Weights of a small GPT-style language model, trained from scratch on English Wikipedia: 10 layers, tied embeddings.
MLP neurons of a small language model. Each row is named by its layer, matrix (up: input weights) and neuron, and shows model dimensions 0-255. Each number is 128 + 24 x the weight over its row's rms, rounded and kept within 0 to 255. Numbers have three digits each.
After each neuron's rows, "fires after" lists the tokens most often just before its 100 highest values on Wikipedia text that the model never trained on.

L5.up639:135112163126116108120096153159099166126133113197115125095117126136167117102115121164119123102134152108125104133145090127124132120127129134112152158154138113093188127092161127094127148121123113138128129107148165142097141104100140163110119145081110159110129146182094133139096132135112116086086145171136169157138158139136112086155086120121104161176126098126137085129123119123075109134084172091089154124157150114086095128111129081111131173130124146092141131082139140106135097101130132159148091156140092141121105132124137176148101094100113122158085136165113136106134123098171128172115175152149088142112137104132144154151101149130115137136091153143119133136103124122115146127170130097133115135129136136103138096111140127090132108118130157122114180161162142129103143142113164
fires after: "-", " (", "\n\n", " •"

L6.up1011:120084174078084140133124133136128087168100164159161129097138112124119133118129145166125128110134097162124070135123157139136108118144130105099112102119157131105106115119119117140136129107118159087131139114093106129110112141094124122084136121114124146117113113162062110147153165145104114138146148141106147172127087160149155113127090115133162127142097182126164182180119171121111115161140126132176142104143128065146138080120102104106110101152151147154086120132153132118135140101076126130135141167154137110084110140130129141113122102135169146110082105139125129151092139107077154120141118164160133108116115154112135134143132141156079118127114125094135156099109143110156139104136125148107115124172102152082117137133139116103096151161157147185122126136115144156144134137164153
fires after: ",", " to", " that", " did"

L2.up463:148139128151118111131097172123190151114128135128109106076109133141127111116126119148167130101135134150120144145124131128132175166082156157107091122109123154145112113120151127147119097128135100119071139122126086125086136159124100125098171112122153154155117079120106102147132125147132118125159154146082106132138128156121128154119104137118179130178145101113099172115114125137099114133094128114109095112166165088151140117124144094111071129105142145078167114107137181117101144096114165111130154132100149122171120128126134121118111126151127102118077097169130109172126100112138125158147125141151148133117123114138085138082107126137097119126129151125120097139158178140127142146171169156108109144135133148114094088150162178139107115125099149184140121095107120065158129117135151
fires after: ",", " that", " and", " where"

L5.up728:138140138149120150114136110123148131129130129099121092139149106114179177098139148140163153121133130133159168112133105100137144148148126155142134143160124130112136112113165153085122141110107112157161114098115129118148104112111133189122112140054107112135098135147155097176089137084150121152155157153121146109097174170151125137103121157109108153168098093143153170076107130145150116175121170064136114141097142125126120069097106131119102105157168126142103111108147121137124113152112132136093140112135107112121121114105093108090136152089112101113131116137156138126132152147153132153122143144133123089092131141137101144158135162106131069162103095125095109167136111138125110158182116110089136075160110150130117120128165121124169139098086110089137138139136122145163137145141147
fires after: "|", "-", "–", " (", "\n", " March"

L6.up635:134118144126144153170119149133095155163136117137123138142110093164179110091153089118142120122116134086165155105155119099110128132137137140146158157115113149103129093123147107096082164161095084109118102161130112136103135090138116150112146098130106107099142086136140131143125104144132111088117103094126137088131117116127104166119097130154151123139096168125143167069135122158103117153163138119112148111153151117136114124144130157143117096148137133153111108090154162202125166095110167131138170154137114136139122119105127204134137123127088136126110134137126140137161126087098117193133174116143117163108125116125135141127117146137072111116143136126125136148164155111148103101134126094120125168102058149126103115151133126087091137126128126153122151120126165084124146065114140
fires after: "|", "-", "=", "\n\n", "\n"

L5.up610:101120117136123128103116132111138151169151136123188122160158126129096111140114152127109165128137171111151124106163120126125141160136127090129114141152143128144161117111114079066108127134118083087147141195108150134141115078131132123081107129114122088111118127186098137126134155116123087110106124104113117122126122141111153118131154168116130119142107122141153141154122111120100124126105086127120097146128079060130110151128120122142100153144146120143093106091171124141134156073104137125140116162140137151144111090149160195178100167147103110117119166160131108131135160146140113107097169152116093120151136135117091114125126075113099090128122166137118139145157094085101124101164115153112137152155121147103175141139158120106095127119113090144158106163146131091120129106145141
fires after: " \"", " on", " ("

L6.up1018:163112124097128130123095113135171122148146144108174158109109116100136153120138107147161138118138143156180077154101153133142139080146158144097109080122137121116154147065132089116155107132127122152124108134137086136131105170111142125100168093137120108129122127191123140114147141117097129136151125112163113162148122102146147131123115131146152104128123095119138133143122133150078112170104149106132157102130119146169121106090143070079110152107145150110132133122137117125157164123116156114114155171143141132136072111134103113117120139122144137151116135136121132081109125154130184133152138159160085147133089124143100149140137106117139082107146121143147091151129165082144154094153123115135151138138147179135142135118099097125076151074156095105148111113101095102116202134141137
fires after: ")", " —", "  ", " Japan", "o"

L5.up499:129115098149130131122139141105123140116148116165111091127148136116161145124158147129148152137100120130154161096107114077122134162090093161135126158138095149104111081102181097102122157091112093119152100105124134130161133117114113118131110139079131120147084112133119101157117157147118114137137148113096147157114151144145087149140121170139123159166107109151141160105124144157141120156147167070125086143135156127125155096105142139109098110151157131110117148095147143159150129143142137112118133123107110128115118122093101106119109156077101103152095143163120147140155102138155137143110158148152147081120098140148117192143141138099131085179103127106096128137147124140128098159160106122096153096157125175085146114104147140105171141081083125097184161143112164155150092143129142
fires after: "|", "\n"

L6.up344:115067121145131160120159158115139168127121121171122107143148140124159133101158094109152121138084092149144159082165109098116141138113169121113167147117137100131108092106123142140130145084096130139089107123112161134132133106146091109090160103147109147108117146097141121143166131144128082140127095114133119129125124146154113128164112129158109132131133091125159171096118143142110100136112095091089141097091097108114134135102141103136090129128145099117093127108143132182107120154098167162123108160154105107140114119091103117097141114132113144135062156142179156164152163137117144128111147092138144145144082132112096127134140136100081137157118086119106156142153153133116133129167156156142145168113097144124139127122170161124171144107102114150176133122100092089106152135100173
fires after: "-", "|", "\n", " Min"

L6.up917:149158109135159122111096121136134133108148145084161161141140130132103142140171105098143128123117121116142095144094183111131169133150132164101116140105147142111183129093132116143131104135132134118094115158134099127138143128103136104112122103110162104113129152157132133142169156098099139140142128121142105171090089129135125185118146121144117090123181106124152131139093129159131120144078121134118143094147117135136105137102124059111113151116133151108135102160091097164141153130113136093126125190085155115120072133155148199150145147142148116162130133154164120106114177129111147121108109076125099185181121120101094141156131120124152123117153086139145107123154152099124142110156123138133168099164166161150137109125129165121083117093130074114125125116129116151110132117155140
fires after: "\n\n", "  ", "-", "\n", " —"

L5.up979:116140133144132154140114143137120119134156114162086100115144111121143140113155119130110128130131107116153122130095090126123142160120147127117139097109123113106135110110130076155138160119099134109116102136119128140131123112126099134163056138083129140136132126121094128180126124105108122101139135093092161168134135132184088177117128144130091170172124120134144135112129147157118120167117116119080085108150122153153112073112102127143091131135148120112115146064106112116120125127146116139150127155090120155155072179158142102150129163077104147148157208151140162146191101144143118133115097101127127119131108125119141133127153071128158105130133137164155110101114093122130124177163136136102148101149119201132131116131110140115124132122148129135176100193131112145145113145119130
fires after: "=", " Chart"

L6.up547:122066122110131144175112171136110174149103104161130138085110118099120103119157107102148162141052149110134155098099109122130130134139108148129161161125121150135141098154129137112134109085123132122116116124152117129142118132135102163090179104092135156124126141128133137161174172117089122139107114122137151136133128165141126126159171084109140150086150148128101127091145091124093120176121149113101141136089176150117106116117153098154124173142121109100104114080126152140124144118121117162166096156118081121104089123096103194163103103112100129107113121172142154114146152118124111149105148139163107139152088125107118160117115117129092115148099143104106132148143139110152133126153103094097102137132122188121172102119139163102142151090129109128148171141138124132146117116102136
fires after: "\n", " was", " and", " He", "-", " is"

L5.up905:179124164133186117161114122118177100135138085068135114141127111142168159084121167144110129150107117139162146122117165103121101149159134136111138144133113113116116105128151129114146144136110125118128110129117141137128135158106141144140099132112130111128143151147137078132133138140155113157171121166160172197097178140119102147126138104163144072149103106139157167115107168166138107098135116083101132110088112090145153100126122089098119163121133138157161098094128132189136109142103125099132133128135108120130115129132118124136112118128152132087136075134117114061105117148157141168129091103153143097125142113128119107137094152130140132129128112139082120146131169129147092131174162103138110094097130132117065119146128146105094114115091103121130134131190134151112127160130149
fires after: " 18", "19", "18", " 17"

L5.up743:094087122112111109116107120163132115125136124151115131107097118119114121100089147119102141110117150142135174114117068105130071142116098168164099170170186112168109132102183097092152146105118155121156150142134133135111103145071113125122085139095145148115101123123101093171152127129157088165107099127075177138134112123127125127133172136118111104136140112133166111150098122119075109133136150097156137154145146116137130148155124135162136137114139120140100107098145147109168148138128074117157128118140132164105120146188173112150106113104126143084129102112113105128130112128160126117138158155121109114105123132132081136132096154128107114119104153104105096141143153111136139142159125138141129153084125170100169133148116178145130121108141157116162117152167117133153066121154131
fires after: " |", "|"

L5.up780:156155154116132156146171183125128146140135091068122170105091092134138144176083143128121142123107125129151120076127088097118160163101117109152124122089123145133121090093101082150125119137152117113098121136132142141095141143130123153100135110106152125112084109110122141122109118129129113136116139159114148106114117114103130134113103188121152140120121116138135118110137129112071112160140100098069179107122106098113152130109099142139118123115189144128107085089132119129133149120096175153154145160125128173150108089147132150127086139133129119157121163123114085129126134143172127171116136112121151087140123179136120147126136107118119099112168177147119130164147114096130140123145120173115178165105130152182119146128142079096142096111152150159123107137117098151112119096162138
fires after: "=", " (", " un", "(", " Int", " int"

L6.up279:126122135134105138182161139100166167120105155122128142134144119119139174104139158143146136162161098095129112121151109110121128162130133153114125115137111117124129132104152089126126160150092095114122127153120130137116093118109106117131133154138130098099112127136130090149117118132126133112121106103139137174110084137117130150076102086132135154177119162162169103152116143118137107184113113112079116133153136071130126126128168128144084144101187125171119120132127185150125150102095180116145125142143146120107139096144100155117089155127134127150064119116105155141121111160106146124107109144092152150109093102114069124136121077114104082074122127154134114132157103129129138132143129196143128147174090106157151111166166156162121151092108134120135097142135104118158129156126150
fires after: " the", " a", " (", " The"

L5.up421:108064108118128154109163143134117136125124082161114101103133120112141133136149146113135153116120106099146134109101101144122131136098126102150138140124098117135132147083138125159098128097148110126120137130125166138154136129138089118081139139091090133081149103146114113082112140128104095118102144137139152149118147146172111095170083097123134158159149151135095158101110124127080095182120145104118152100159110096126150159114121097138097146137132176128120154109110170173143139129114157138145123186164114136147102171119104173112070114159115145121087129105124152158178136144113143130147198139115084145118093121130125171133162150093117133161100101110090120154115109122114133077143131139127164164151116130124130134107152156138110133085130125151102178136107097129109143116142158
fires after: "-", "S", ":"

L6.up312:171161137132108119161126133117156120154179115130085127122141098131140135105125102157096108153090102124131122165115146111121141128157138113122134154107143119126159094086119139122110138111103138143114087164119100143132130091118084125161092146131093116136128098173162128204123116108118102111139118087099149142086146145136107163129133167105119165154117115124185168140112172161128108178124144100109123109144110130111134114136101126142085132125157143118119128090118127171120099138178111093160119162088108156135102133097131106149151138048104091124138174101121177124164092126146108174114137120141161106110085110099139108080151108138107129129114129181119146090130113162116113135163148160107133132165107148126116122127116117087136109145116108134166142117124139107117124147136148
fires after: "\n\n", "\n", "="

L5.up335:120100120129103101126130130134111176143131125111122117158108123118169162115136149147115123087141140085117126122140102081115124126136190189156167105148163133112112106145126072150135176122076101122173159105118154135143137129131158127120161133138120081138161114129131138156139139131128117118133127129108133112127105107142134112119137096161161165128146151142192162148140138118128115110122102101143170113158157103174148123157088116124146122134144135131081068132124169189148119146075142120128143132170110172083116116121121134118124112131117173091085145109148121132165128112110106112121151107115064152101143100123101119121103106106134112087113144148120132115139135126109104125143124163102139168133093165152139113127122159108110141079108160112137154163126095104077123099167126
fires after: ",", "-"

L6.up876:141138137161139146113150114121122172127157138145098153151120114128116133148174171181143147132105118143167136154161133150122125138123079126127135109161147135161139110070095115156173126117078150152120149175134128133087084090123107139064125092139160109098128111132094091147147127135143086128124159108114154173096136145134112126103130176159143100115086112107142198146117148161118102132151099106123139078098091121149131151106068152119096136142143102135108095112130108116118130103086162149161115138118126101103133129126109129124108156109126123131154146140130150157103115163154168160120153134146112133112102140143114167132130121131078091151167132092093110163169126146138136098134128158103151142097132120123147110131174113088142118143086125127175130151127113137119134125159143
fires after: " (", " \"", "-", "$", " un", " or"

L5.up301:134071154177148154147111160118096106135141117167149126116146103126154111124155134117176130113148140117167193135132113107111101106124158177114140138145156136087152117122141118150126119154106154102105124126158160133123125120094109136134136109141118147138121131146090129154100101103174124140113116140108143084159157100146079115171094100143095138172140105129098120105138105161107123140116154095091080130124119145105131127097133120131110127161132156083177148098116127149161108094156141152117094142128123128124097108096095119185120118088102144139091144147135137109162129126169150162140152144128134147099094140117104153132109130086112099151170127131131103167163125128123148148178116105110153101117118160105141108114131144117146114113107109120149151135108138046089183094148146
fires after: " |", "|", "-", "\n", " ="

L6.up414:134121134156104146178160178141145149146143094159109102120142094138109142112147122105119131132133147152128139145124130096128114142147132112116156111146139144154108099090102117135121132112139100113149123122078159126124124095093088128125111119121136142101138133126140126142161099133113098146111103092085157123129134120104102108143113095132156177153095123116124146190132141156037119170123155096124112111183104135137148112143095119138095074118159126116119136105118157141130144091125155131174142123119152156146121138122100170130089148094101133128087166139095118133152123131115137150110157117119115103125067122135109146116132102099095084106150059138128116116120100111164184096146156162111122150166115130139148089126151141118140149126120160175181142136104116071135162121153146
fires after: " the", "|", " \"", " The", "."

L6.up571:161100176136163134153148130096167145146141101153131125101126104092147133099132132121143124130092083156153149120142117133116090158133127142158144176141149101132148106112117096137124132135084141119123126138118174152127108122106095085086118108149122099116133136127128133165151125112165133163166118088133177141130145145128109115140157085132119116124129134130155134133135120172143105159115120086077100127121091138105121093121091128109082127114146110113099068137100133169101116122115163145150131185113101119145101143124081119110157110096126118140117126143144181139124133131148163171120136144175126129115109134136066138129098139098078086144158067163080135119150142153176124137156157148118142151134095169114138128106147149095128106099110128131196137150128097128092132121138145
fires after: " (", "18", "19"

L6.up516:120137109107142121113099155136128173168168153120123103096141111150149117139178092118118136118102137117122160104129100117105115113151123139127141121127130138110105112119134117126134148091088140067108107123142132139081114089113111106171121135131154119170101127138130108189158129131100108114121122152092135138097127154133079171116103174111114123123125112136143106116136150139131114100113138091149132104139151163081142145116141121138151171154110139088141089099136127120128117161123113128130143104174139133103119123113105110129111155091095155144104102122158106084185123125157116180143213118181136087120095127087139154134126149107104122143076155142115149148130094118102123097206095127129143139153132154144138121127157140079139116144119128129114152188151125097155119127094159
fires after: "|", "\n", "\n\n", " No", "-"

L6.up573:104146140085132109154163128162116121130135118144093129099120111118121200121118151188126124127117139083157139121143115112114170108183116114083113134122100142131126110109126110105164114117146149126097106170125155122092066103133102093139097142131143141131106156173108100159142156119155113130092140131094158126089078142146138146151134139097156128190141126138120150173115158129121115200132116130134131114164106134133165141129089131105110109123171119123137082125151133147134140104151150158142136163084123169107111134103113147115124126096107103158095143128139160162120112170137115154103121125116105109172117153110108130144096122167077072121135099152129126120115106099104154093131107149103133126109087139142172138123131119090143127149130095147163129164161104110136156096138146
fires after: " (", " \"", "[", "e", "("

L5.up175:120138173091118123145116110125161157138130141108126153120112103139149119105106127156087127167151119121156136156123176162119170148130127160144068196113124134134120126128098146115141138128113163100131111150136072136110088120078083090153101125107107117113115115086152091148163128106152156114126091106131115181106100098128143177100136158112136130137130112145146130133059137146130125133158106145108094096108112096131115091123123097122064132157178119124120107153110127116142146117110156140124125135090139103151091155177138110111132143142145132184158177159136145148110106120120165152120106132128128128158135167133131110159126119145114072149168114138151081085147134133158131111138152146134134130127123163112135105180160176127143132111103151162123091125140128130156112117109131
fires after: " the", " his", " a", " of"

L6.up807:120122137150151113150141133121133143146128132123177120138147056124142121137113114123117137139097144099180147128167112121113141137114106148143122141159143110173147116102144108110093109146111109079104140154138112148089087113108118133116081099112162096122136122147089117178153140077127129136122131130097157150102140115121131130111149135126148121161106163144172143131127165144101100149131095113076129120105116098105139134112103126147144135115132093127124078148126112111099110094066121121144126175092109156116109113114145168155126110125167094156134139166112105136136172174170129133118149164099119134110137159128070156150143108091069101098148108131107102151137107112162186162149159185087151156121164145120156139135147162133106113105084098147139143147121114133125140113136145
fires after: " (", " −", " $"

L5.up666:134137106138085136136160115116130141142156173122142102140165122152094164142105114116111130096135106131161110119109130104118119151120159147128135154139169149108162114123145111178107178151099092149150117153136108129086146121139117134151120101073119125106127117100167119121126117136105147111142143171120129143149073077133143134073109090151125147178086110127158128097115124152104094146136161127123138096097092124164114122101089118077104112144147150175140132084134150161104146095152116086134149149144150084108116167135137113102101143098094151118079144112085104160142077119193110110150133116114102154126113129120108139139147089112113084128156133120128101125130107106122132132158134132125154129156135146151110151148157128169115142124109141172088110124081160115127182136113139
fires after: " the", " of", " in", " ph", " to", " a"

L6.up497:137113110122095117130118159110149150117146150131112123135127138112125099112186108135111143124159086157154146133141119096138112144121147167121121115118158136130153152152146110102147135113127140099134099143119126147115107087104135115142137159124136135141133130123094117128119113129121172135151087104107117087092095108116132184102143159142096155096120130131161106142119150132151109138144126101156104153148080121126110125094111093121139115113120102108117124098130158095172163132115160141136128114189076155137092141143105138183146117113107151114131120170150118135173158100134180121092095096129084135111108136123106149106133115143092107089126097132106088164170154131120165130158145161117110083214115149104149097138095150068091125109109113182171115121139152132096115107131168
fires after: "|"

L5.up116:105130122151166122144117135084128156104122157093152103105170111130106144119196119123152148136092113100140146125083099101108096143126144193135138138142136172084142118111183084104163127109083121111093143110122145135154118132103115124127129125095095116150137106155138131165170147143129148124148133149148144149120147122162127144140163119129092161122169129131093147145138094117130111120162147101123099091136166162142170114084171111137091165148144131120156121131112150179154147150139143106115129116113146144099095137117122154146105117068115145141089145155127112094159157136106113125159157103126115161126105110108111133140087141111107100147089130129124153119145079086134110085151097093115153109170139168122153110110135136094134152086123149095112137183125115108143117153121146
fires after: "\n", "-"

L5.up1018:144102131147102099113112102156164112101151150114145123112130117139145114135133160129144145090141152145108112147125149108117133124124151173127118094133119114106119174106113102138153128129078138153146148086094153138133112164139157113094170132108159121117147137155136088108134140109136162129122143132139161156126099141119159094154133084157150145139119113128132140182101111145124102126104151098169148151117123093180118105104140108135132141082130171076113112127118185153143132146097082105158151147171124113077123145141107122118146111141180173110082098108130144131076120172095125134126074149146121123072159104149100156100100145078127135107117140098091139176123187094139113116164119125132148112128155135105137087142125115091138124111119116112116135146146093156132171135151148
fires after: ",", " 18"

L6.up284:147137146131097133148126136110177149097094152118151108105124115172146147047117137156120135117140172147128111103147140097139094107137142126103111124142120113086137174100115144112159127132128155105129141123102152136121113133114135130056142162099090117088167114124098106162141125122132144175091122081141163206136116152105169092123112117128139143108082134125171176163114169126128105165135134121122126150107106112156153107107127121092125133179124076125146092111139170124096104099071134129083098152129121112103127165097122145129145127125163132131094141147173134136104147168108138145167116138162142095128146152117110142151149120113120150079134141108121124124101121118166109131148126149138107121100141127094121144156111149079120155115172134149138145112128100124153112102127142
fires after: ",", " was", " and", " as", " ex", " to"

L5.up32:160151129110182115129104134140125143156167088125111127114148109132158125119150150109091138149102081116129142128119120070106076154107134131148160158146139123088101139107128132105137139104102121112155113155122145136126152118120137166111091149130145089185123093125073114163113139108098122132171115119120134126110166179156072167120061153116092131164120109133162148125115134184138132108131120096121122155124114190113111141094127120149146173146123130115135139107120110145129132172123137129123106175113101132114107177142172070153117149081115164142170165130121157093152108124145126131121124098113162088142099109112159151100141115101122125121134099130099162150135130107111104116183098151126184142142114165119101167128139132092127131109140112115141147135118121126154126134117150
fires after: "|", "=", "-", "\n\n", "E"

L6.up719:128102147094119124162119115112164148161128142116132135099120116150147125128154144136112157105103125099161176107113101094133097151138109178110155135138126174180135123114142092130148172105132067160122115168110137143120121087111090134109101129093127163122110088150120122150145116105111135186155127134115163129122109110167112103118108110149130132190103136133137131132137145152138132091149134104122090160142137127163150095105109116125085086154120129152120147062111160142163160112147137166141141117129159144109109102090103108167131121108125153111101095134088131104148119114139120147147127133130112098159086145122101115117103157110100125149131111154115109116184117097142128117159132174111096077128093174126134133107107182162129149116148109118126175141135180125168155099155128
fires after: ".", " 1", " 3", " 4", " 5", " 2"

L5.up80:148116114099156135114083159149141120108137078170099112155123115118157143116129117137129139116099108127168156090141094083114128160097112138133171128152127154144117148115116111156112147098082122144107133119114147145108096156134108153105143107125135121163090131125122111112138167133127130104116169147116171091170144148167106133145088151138140135156115094135110149087124157182115115131132172086094062147096100152111131101107123103152105123132157110085128136080134127152124165151112135149151113112143083130125110118137114099128130125119156112089083056133131132156130079143156105130126171126152139106114095137131132191101127142115098096164133142121105130166116123139135120146174163124118137134128119162114142142106167167126153134104119154143163182145103160100137132146092155
fires after: "-", "|", "\n"

L6.up810:155094147113139159156119122134141160158141107104142162076115121146119128113140137138137120102109091120157111118152127111145114151151150152114187101133121163116144136082157065169122144125118109138108114147112125136122101117124081106091124125157100129093126135161092116147169087145138100162119122113113182138155096173175153113153093084126157117156171118120100136151127141170075116183149113100108144083146113127108122118148144100143088136138140118171114134103111170119133158109113105130139187135113134114132121094131097150121123135146153178134088085111125193105126121110138140117133091151099103142169078159129111134114158142135104130094125126143126121158135121123133099091134150144152091108157138117094141113116105132151125101084160159141144149144126116107146153156128134
fires after: " —", " 978", " ", " N"

L6.up303:138167162168126103167108172093120148149144126130117147115157141166167125117175116120097171161130154094102108144150129113127131091106148105148119141127130126115144121075100122141157118097094153067143118111098149145113154121074110149109157128124108139066132118129136120136127148142130061136136114098146149154112148137183114098142126167106122132110093118113167150129106128150110118117123116116122124129156167121120108137109124093143105164148152170156122141121142133155121140116126110135117140124139140075155106127116125141153149131104096133127071148141156113114134121090105122146140103101129118121143127082104121143143115123099105129113097162133095139087099161148161111108176173147133126115136090164083159055117135109123138145107083121139111195127138137084117119161160155
fires after: "\n\n", "\n", "-", "="

L6.up861:129110157141143146143145189102090157137102114155112139117115143120145162126165095114165144152113094125150134111155112103119105124139120091108134159123118121128147094090156114121150155084112149134144118112140175159129130107155156166116134144144110143085101130136137107135147145164150090090135095119166113130119150151183093085141128113097092184141129111144134164082130136156085091133132122105089139136152127128085108169111123122132100137130148148121121154126129120180142104104142150138140113113146095121122104132116122162146115102070100129129083148128127171110146117105109136149116185065113145122130080113117154138135133143125131095176092137112083165104123129157126134117162160139120103132121067138114099099108147109134125140118085126167128173141138152094088122129129170
fires after: "-", "\n", "|"

L5.up962:111144150077146096126095184123149122129124073118110119110124119097135122113158147102101171079152152147128197146095089095135117132113112168138124138127130147114103091119107129126184123086140119087128138122125099129146138084113103119113111124112119139150116131104108136164162129124119151165132101097135140114102128102114127170116172114135089163107166150134134115177128122111129125138127164117151134140129144127143094116141128098159125122134131144089121074082173145127161144165113093157146132105118125130128102147158105134133091082110135181100139155139129127137126165123137103144125143138122122130150098151127122122137116173133124081112088120153129088105180124129131147132162114126098118130159154193100138084118118159051163106079118138153115100107146115138129100134141140
fires after: " |", "|"

L5.up997:127128112094105149162125126096182112128139162146121143126101112073134162139146087132102145132119125159130116131128130141122110146088132158104131121123155126148137148103146109137118119133144084114141104164103126134095102125130118165085148146143136135143122097131123111138131108135129150148167161079110135170098091147137118164127090172143140083175142138128134119165091138142087104097094100148086115090119086129137138144114129126115125095146124126100075137116131095137133134125139149133142158112130114130143095115147127093115116167121128109175077117134110164142111175132114156168120151117101158135136103159122134134101122107119107107065095122093140146189141173092122175126143129133120146140150126155138102174183128116087076168102182105174112127113096100141120135094135137
fires after: " and", ","

L5.up618:146145145156103131103121148131122144165146132106133094120141101094158146132174159110155160131132117118138142096141094064138147145151126159123156166132115129118133130077166140095128148125127127132143091109102130130122099083128131168110133140102117103124085129134170075193124101088125112116145136144102148104104165182135106135095107157135118136137107096167156158086095139171137120146110155058136085144091121134108104098105101128127087120163155122145116131123135109140130150161112128154109121115129136094137117141143122099126137150107087116103121124130157135106151143158133156135091171131138108101118115121140115149154151145079128076163103090112079125121142135135114128146189142154119132074157112140174148123130170142148144127066127106104135154142128140138135118140100159
fires after: "|", "-"

L5.up108:132109169173100115108091105133139101125155123135161139087182126148177155093136183172140139139175139117150117139149120096125140105154120147154108160137099128118123118118111139126134113114123134149164131091118141138090119142110176144131124126114131132120140136149091097160128152067162139169114124171113163096075156155115117129078127139110108101139113094133195121105096138127145108145140122096140102121137113096121132090135122112094129158122098144174131134170087166116115123127114137125151142172113094130108103146152109088128109156158115124166112100128135153126080155165128156149113123125117141095162134139108081108150095132132121150125102152084067161155103143122105137125166118095111111129135095176116104166173151113112149118134126114102123145112141113115136114159154139
fires after: "–", "19", "18", ",", "′", " 18"

L5.up645:130104157160149133152094110104177129170172160182143146128165113143147156139168129115150145119127138150104113140162119112116123129154162123118123114136149120151126093081118103136130140147099108102129124130118119129101145124119134158125110128115156117137122128169109131163143123130112093075155129165103138151137133145113107149107119107134125106151134111112157145164122115126146116112067086094099122088158096088161078114136127082159098164141106128100063117078123108104120109081087117080135132147157123170145135098123136143155108147076159110137112144173132107098135139097166123142149123172167092170100095072130102124120167126121107126131096121120133104112147151132103126120167109145122132159147147115126131090156166134142100138144105113155179131143125141098091151131128153
fires after: ".", "\n\n", "\n", "=", " ("

L6.up666:110112125126163164132107162132092136106109072152118143098127123137133130140173091124165135140125126128093106118133118097121101124092122099122166172115156115125157123098131117073140162110129093140132126137133134153117134121116084166091139126136101158120105120133141127144105135131083076101103135170142126165135153159199089101168131128150113153176122119130143146078120148135109086134119120081096157127155126165110128153096133126103099165165137121121114173152106140161102124146126135155163102152102107138154113171114118166137144110097089148174076160142113118109153122116127136150112190121131119123144110109113134173121101159099139121168091169123078156086092132144137141093175140149112121145151120138109107140107152132151143149120121109123111159110132109122121116144111161
fires after: "-", " /", "|"

L6.up888:145150133124143112151086137158119119134144119108165144087122098103147124087163139138130121123152140105161112131128111133121128111087094158129112118158131114162169141101098104149093096095082136116123157122140119142090082127066105170136123128131139133150127134096119123186097143101158074124093152180144169129135119118155124117164142129146120159106138153121110098118114072142116110173109131094097128114079163083116119119128146117157105178147143110088097096157107132115152115149093126130147118184127096148166108146144131141140147121161151116161128141136119142104115127194136122157136118150123086119118160122124100168137122118072130118124138159092088093166107135098130163127141166127109132147140140171092155109135136136127137105095083156120125124135119093143136155157142137
fires after: "=", " (", "×", " History", " ="

L5.up771:116113103128095142129129123092183134132126133140141103135119126100120161103127119135104143117161171135122128117099134099146114144093115131110146123151136166133101160122151110115186127074121120127172148137107124147151127124101094116144147133100118145157126150113142116173107108154147139151133107162153196085129086118125152148132096089150156147127095118126144114183105129131116110179157139097180128139134123080144140104133132116109129091106144096160099123094160178096164128147091141151083158122166146154136118139132093119131115106141135099133063108134114153120133136143132125101144121139121116111106134147138126134128128083139096068109084098092109109144142109069143139126161101126096101097193125149114137113114111147130157189090155162112143112121126118145140087128107150
fires after: " |", " 1", " 2", " 0"

L6.up212:113143088117102149101129149161131112135119117163144100094149103100117117135088093131118143093172136124150112117138123127146111121137133173098098120166077149145121153098136135129129167100122147118131118131127135135136068095129115112148147126130134128132165153110125134149139112134119083109096151130101154114119127166135161111135143108115119076157126160112142185161122149111103119167107101112159137141163132109129095116127129115154104092105191115149076155129135150136158122096137138182116135180129116117139102104134131147107115103141159162116150113132159158145093163135103144133134109154095119095108087201095091087121132101155127089080126116132136143181107115119164113095168136121100125154105108153113110125110142125110143148149181163136165134163147100075148145132124145
fires after: " at", " —", " |", " with", " 978", " to"